Part of a small language model's weights.
Size: 14 layers, width 384, vocabulary 32768.
MLP neurons of a small language model. Each row is named by its layer, matrix (up: input weights) and neuron, and shows model dimensions 64-191. Each number is 200 + 20 x the weight over its row's rms, rounded and kept within 0 to 999.
Before each neuron's rows, "fires on" lists the tokens most often at its 100 highest values on Wikipedia text that the model never trained on; "fires after" lists the tokens most often just before its 100 highest values on Wikipedia text that the model never trained on. A number after a token or word is its count.

fires on: "," 43, "th" 36, ")," 9, "st" 4
fires after: "1" 30, "2" 9, "46" 6, "3" 5, "4" 4
L3.up817,200,208,191,152,217,198,183,216,194,222,215,198,199,217,209,150,176,172,203,229,187,190,180,177,189,222,192,168,204,196,216,187,208,187,192,199,196,195,215,219,148,214,189,178,174,168,222,191,219,202,216,203,183,208,180,189,261,236,166,196,185,189,179,162,219,211,188,194,195,221,219,199,226,177,189,199,202,203,212,210,179,216,225,206,210,186,194,192,164,199,177,183,207,193,210,206,202,198,195,170,173,207,227,194,207,189,186,232,217,223,231,222,174,202,199,171,186,193,191,193,197,196,145,208,215,217,202,194

fires on: " " 34, "1" 8, " +" 7, " GD" 5, "′" 4, " −" 4
fires after: " |" 46, " " 15, " of" 6, " (" 5
L11.up1137,201,203,199,198,202,194,213,199,165,208,239,158,195,187,178,198,209,228,218,182,200,194,206,204,201,210,195,183,193,174,229,189,193,162,191,236,233,222,209,212,184,199,184,182,222,191,209,216,192,250,192,200,226,212,206,180,217,225,155,232,188,210,198,171,194,213,235,218,219,248,214,184,200,208,211,224,191,236,207,211,168,201,210,227,227,215,168,206,222,180,217,188,224,147,190,214,202,192,179,191,214,207,220,176,184,199,219,177,234,173,197,207,171,218,209,211,183,213,219,164,192,192,182,185,194,205,186,189

fires on: " |" 42, ";" 38, "," 17
fires after: "0" 56, "1" 22, " " 5, "2" 4
L3.up849,192,205,223,189,197,184,164,198,178,205,189,195,188,218,161,217,201,184,187,244,176,195,213,203,184,206,216,193,187,225,202,206,234,190,164,174,218,202,207,216,175,200,195,177,185,154,170,191,197,266,169,192,218,233,225,167,216,202,204,202,188,229,200,203,231,203,182,185,209,226,216,195,193,191,168,206,205,205,193,209,217,190,182,194,214,169,214,179,186,202,203,189,215,208,193,214,215,180,222,183,201,216,193,198,201,218,212,204,180,222,195,206,187,175,187,146,214,229,227,211,185,190,178,178,210,180,195,244

fires on: " |" 64, " " 4
fires after: " " 27, "1" 13, " Title" 5, " Top" 4, " A" 4
L5.up193,197,209,240,227,233,209,221,192,196,227,242,235,188,213,140,219,161,191,169,217,171,197,239,197,194,210,182,188,200,167,214,172,177,180,196,177,210,202,201,224,205,240,189,214,186,165,213,160,185,227,206,205,202,189,182,201,225,205,195,193,165,195,225,200,220,202,179,192,180,207,217,163,194,174,223,188,195,220,212,199,167,188,180,190,188,186,222,204,209,187,210,164,182,149,162,209,226,206,222,196,206,198,206,192,190,211,207,192,180,221,181,196,207,208,191,174,202,165,218,198,195,222,206,197,189,179,215,192

fires on: "|" 33, "in" 17, "-" 13, " in" 9, ":" 8, " " 7
fires after: " |\n" 26, ")\n" 11, ":" 7, "\n" 5, "L" 5, " Density" 4
L3.up444,200,201,236,199,204,186,175,194,149,186,189,186,195,196,221,247,206,192,198,214,200,211,189,226,198,199,161,224,201,174,193,214,219,184,187,227,172,222,215,213,192,206,186,197,189,194,190,199,201,212,213,176,211,214,207,179,219,188,201,177,181,241,160,214,250,239,171,197,210,211,190,185,199,179,181,199,189,197,225,227,174,192,196,216,209,233,188,201,188,198,205,198,204,200,172,182,159,219,256,218,191,218,199,198,211,222,199,237,228,185,187,196,165,192,193,200,206,237,192,181,138,184,179,202,195,228,171,236

fires on: " the" 55, "'s" 15, " of" 15, " his" 7
fires after: " of" 52, " all" 10, " All" 4, " among" 4, " some" 4
L3.up95,209,193,225,158,174,198,209,248,221,215,201,191,220,206,150,211,210,183,195,192,186,181,199,176,182,213,166,182,158,175,193,214,231,215,172,210,225,208,196,207,206,204,164,199,172,179,189,155,210,226,197,196,230,254,212,196,219,197,200,209,213,207,196,178,178,203,195,171,198,214,220,215,185,181,226,223,217,205,209,206,169,195,199,219,198,187,212,199,188,193,147,174,244,190,212,219,180,182,234,179,217,196,203,197,216,200,190,223,257,166,198,198,188,214,191,202,206,198,204,221,185,226,202,203,210,194,184,180

fires on: " " 81, " (" 13
fires after: " |" 23, ":" 18, " of" 9, " was" 6
L11.up619,219,158,230,192,188,202,207,224,151,175,202,195,177,208,200,218,192,206,237,189,174,203,215,216,186,202,187,246,186,192,201,221,199,222,214,185,210,189,204,179,202,194,199,187,232,198,200,206,229,193,216,185,197,242,189,187,218,208,207,197,207,201,186,191,203,222,175,210,202,221,202,159,218,193,200,191,235,207,218,220,212,190,184,217,218,223,195,195,206,180,193,183,190,189,203,187,194,215,196,199,195,177,170,166,215,199,184,211,249,202,153,188,199,225,209,192,210,194,163,191,178,213,156,195,205,201,217,181

fires on: " from" 37, " located" 18, "-" 11, "|" 10, " From" 6, "From" 4
fires after: "," 20, " is" 12, "\n" 11, " |\n" 10, "." 6
L5.up504,218,173,234,180,233,221,222,202,232,198,171,204,219,201,200,186,226,219,189,198,210,218,180,197,237,206,215,185,188,209,248,183,150,199,172,240,221,198,187,190,184,179,170,154,186,177,229,165,216,199,230,203,203,180,192,219,173,166,193,185,214,217,190,179,214,212,207,219,184,238,201,191,174,168,224,201,185,210,176,200,218,212,194,201,198,212,221,222,194,217,229,209,191,214,242,181,198,260,235,226,174,209,218,195,181,155,181,198,223,181,220,201,175,226,180,195,190,204,209,187,213,206,155,191,215,175,222,189

fires on: "19" 28, "20" 17, "18" 12, "17" 5, " c" 4
fires after: " " 54, " (" 8, "-" 6, " the" 4
L11.up545,161,186,187,199,226,175,182,210,158,240,210,207,198,191,207,176,179,216,180,185,185,194,191,232,183,213,217,197,182,192,216,205,208,213,192,217,248,190,233,254,230,207,167,189,196,192,227,173,202,197,220,179,214,171,202,227,222,183,192,232,168,181,210,206,224,214,208,179,197,205,185,168,231,206,214,188,247,199,229,171,227,232,189,222,213,187,182,185,183,199,217,198,196,222,253,214,181,201,173,185,192,222,201,192,179,176,187,247,203,184,183,181,217,231,219,224,170,197,213,195,172,197,206,211,194,164,180,218

fires on: " the" 54, " his" 7, "ic" 6, "'" 4, " '" 4, " its" 4
fires after: " of" 68, " the" 12
L6.up566,229,216,224,231,165,177,218,228,189,211,192,220,176,254,185,174,163,192,236,201,211,191,194,223,213,250,196,220,198,232,178,218,206,190,191,221,205,213,179,214,197,225,174,193,184,191,194,164,237,200,234,229,184,218,231,197,216,205,213,188,220,193,180,215,230,214,217,188,230,201,236,213,174,164,213,186,202,214,217,216,155,219,234,203,209,209,180,196,180,184,195,175,201,150,167,176,181,183,227,213,196,168,207,184,224,185,219,197,231,182,188,214,158,205,183,192,182,197,214,172,206,203,196,205,210,219,212,196

fires on: " to" 32, "==" 16, "|" 14, "-" 12, " that" 12, ":" 9
fires after: " |\n" 13, "\n" 10, ".\n\n" 10, " According" 8, " Genus" 6, " name" 5
L3.up1067,187,186,211,204,201,204,215,214,157,196,204,204,220,203,203,176,203,195,204,185,215,227,189,198,221,185,209,176,195,185,194,218,224,222,213,202,218,202,194,189,193,216,197,179,191,210,208,215,229,181,191,204,206,196,216,198,231,180,224,142,190,197,209,208,175,186,185,203,170,210,203,201,141,199,212,204,194,211,210,204,203,224,235,204,244,218,208,221,193,211,239,204,216,222,197,197,203,223,225,288,184,235,219,183,162,172,210,207,202,199,194,205,218,215,160,193,183,198,227,175,144,192,202,183,209,190,215,199

fires on: " the" 49, " (" 15, " whom" 5, " " 5
fires after: " with" 43, "," 7, "}" 5, ":" 5, " in" 5
L6.up1055,208,212,218,225,223,200,208,198,184,207,210,189,188,187,215,189,194,174,222,235,188,191,217,214,207,178,210,196,180,190,188,250,154,174,182,204,221,213,209,176,179,186,150,183,164,181,176,204,238,196,203,212,199,231,194,216,201,170,205,202,206,216,219,180,242,231,193,200,225,219,216,186,198,187,203,185,210,208,218,227,206,203,202,215,226,233,194,184,196,180,186,195,227,179,190,195,194,181,232,213,131,198,178,189,189,182,204,221,203,189,156,180,216,231,210,199,186,177,231,204,225,241,227,251,225,204,191,196

fires on: " the" 38, ":" 32, " to" 16, "." 6
fires after: " at" 23, " Label" 13, " by" 11, " according" 8, " of" 8, " According" 7
L5.up347,228,184,240,201,227,183,237,210,182,205,228,197,183,183,177,203,173,206,213,195,194,217,216,196,194,191,209,156,212,222,227,183,219,175,181,197,165,210,196,189,190,212,203,173,184,206,191,185,217,179,202,213,186,178,198,223,195,159,218,171,209,216,202,168,214,206,153,191,208,219,203,189,177,184,235,179,202,225,217,199,195,207,246,207,200,216,195,198,196,225,233,181,205,183,188,217,228,189,238,207,186,197,199,216,186,191,176,220,196,190,200,196,206,192,189,182,193,206,186,187,216,187,207,230,194,200,246,219

fires on: " " 43, " (" 14, " p" 6, " Pre" 5, " V" 4
fires after: " |" 40, ";" 15, "," 5, " -" 5, "-" 5, " the" 4
L11.up1410,226,191,216,215,171,182,233,177,240,210,211,178,201,213,204,215,205,191,185,173,198,237,208,173,205,193,226,196,191,180,212,212,205,173,214,195,188,203,206,202,205,188,163,156,170,214,180,178,221,192,236,210,189,222,216,203,224,145,178,198,189,210,200,220,225,208,193,186,235,233,182,196,239,176,183,207,228,213,189,203,190,202,222,199,199,254,203,203,190,149,185,237,193,204,202,164,202,212,216,203,186,213,207,176,197,192,193,205,197,211,230,136,210,193,231,219,197,197,158,201,187,223,204,204,201,201,192,177

fires on: " the" 34, "-" 34, ":" 25
fires after: ")\n" 29, " at" 20, " Label" 9, " won" 6, "\n" 4
L3.up1432,187,175,213,196,207,225,226,204,200,187,217,179,214,199,191,204,190,200,190,230,197,207,203,202,187,192,192,159,192,240,220,198,181,212,192,200,154,187,205,171,217,242,178,175,179,195,211,167,249,188,204,210,211,173,186,211,193,202,197,191,187,217,190,193,225,210,220,221,209,210,205,212,200,195,229,196,202,216,206,250,208,205,216,210,212,198,201,188,221,214,217,166,183,165,223,172,213,218,198,235,198,184,177,196,174,212,174,207,172,180,198,199,221,205,181,206,214,196,247,202,181,208,180,205,204,214,210,204

fires on: " where" 39, " which" 22, " time" 7, " when" 6, " whom" 5, " along" 5
fires after: "," 40, " in" 18, " the" 8
L6.up1420,195,224,218,177,204,210,212,232,198,195,195,227,185,217,203,181,187,165,219,214,186,185,196,242,209,215,186,204,199,218,208,218,206,204,157,200,237,198,164,192,206,191,188,159,211,201,197,217,219,196,216,222,218,192,223,242,192,181,188,215,237,184,200,196,219,224,211,209,207,198,204,176,191,173,224,155,204,197,190,208,196,222,183,224,196,215,203,207,168,195,229,192,182,152,216,165,215,196,174,230,163,229,177,209,193,188,200,193,177,206,203,208,214,207,201,207,194,194,249,204,196,196,230,231,219,205,212,184

fires on: "," 49, " of" 16, ":" 5, "ter" 4, "n" 4
fires after: "1" 40, " one" 16, "2" 11, "0" 4, " B" 4
L3.up1503,201,207,225,172,184,204,229,202,201,236,187,209,213,231,213,207,192,174,224,235,158,204,213,181,213,190,209,209,212,180,193,202,274,210,208,199,222,209,183,199,131,205,203,201,159,174,190,226,199,219,192,185,195,212,196,204,193,206,196,205,187,228,187,184,208,194,178,190,181,190,198,182,204,152,168,194,217,205,213,203,165,187,209,208,206,138,218,199,178,203,172,182,223,204,188,182,214,207,206,219,190,199,199,181,226,210,180,199,173,155,200,177,189,196,175,194,200,190,197,176,207,213,189,195,219,223,205,231

fires on: " " 58, "nut" 6, " G" 4
fires after: " |" 21, " of" 8, ":" 7, " to" 5, "°N" 5, " Wal" 4
L11.up367,212,218,177,211,208,196,196,179,195,210,177,181,188,203,186,210,222,190,201,194,237,217,202,227,204,213,181,220,187,166,229,215,206,191,210,222,238,188,196,250,188,212,218,186,193,185,212,218,191,200,223,191,230,216,203,191,216,233,162,184,218,231,209,211,224,216,237,190,198,201,221,179,211,191,213,180,187,198,189,215,203,189,204,192,234,212,192,206,240,190,174,168,201,163,193,172,187,227,225,198,192,183,189,178,196,219,229,161,185,196,185,228,210,178,211,154,213,207,221,192,185,211,195,184,219,170,165,245

fires on: "20" 40, "19" 14, " days" 5, " in" 4
fires after: " " 50, "19" 5, "–" 4, "18" 4
L5.up1152,172,213,197,150,210,199,191,189,192,196,226,205,217,180,224,240,212,200,244,186,240,213,204,234,192,225,190,196,213,202,215,193,197,147,223,225,181,188,208,212,219,190,212,180,222,212,219,194,192,211,231,189,190,202,201,242,202,172,205,201,186,182,190,226,194,199,225,170,206,221,173,216,188,188,204,181,241,205,169,207,223,225,208,221,195,195,243,213,210,201,209,200,184,194,247,180,181,218,184,177,222,221,240,179,187,183,205,197,243,191,195,150,224,192,216,195,185,217,220,167,186,168,202,186,149,176,187,192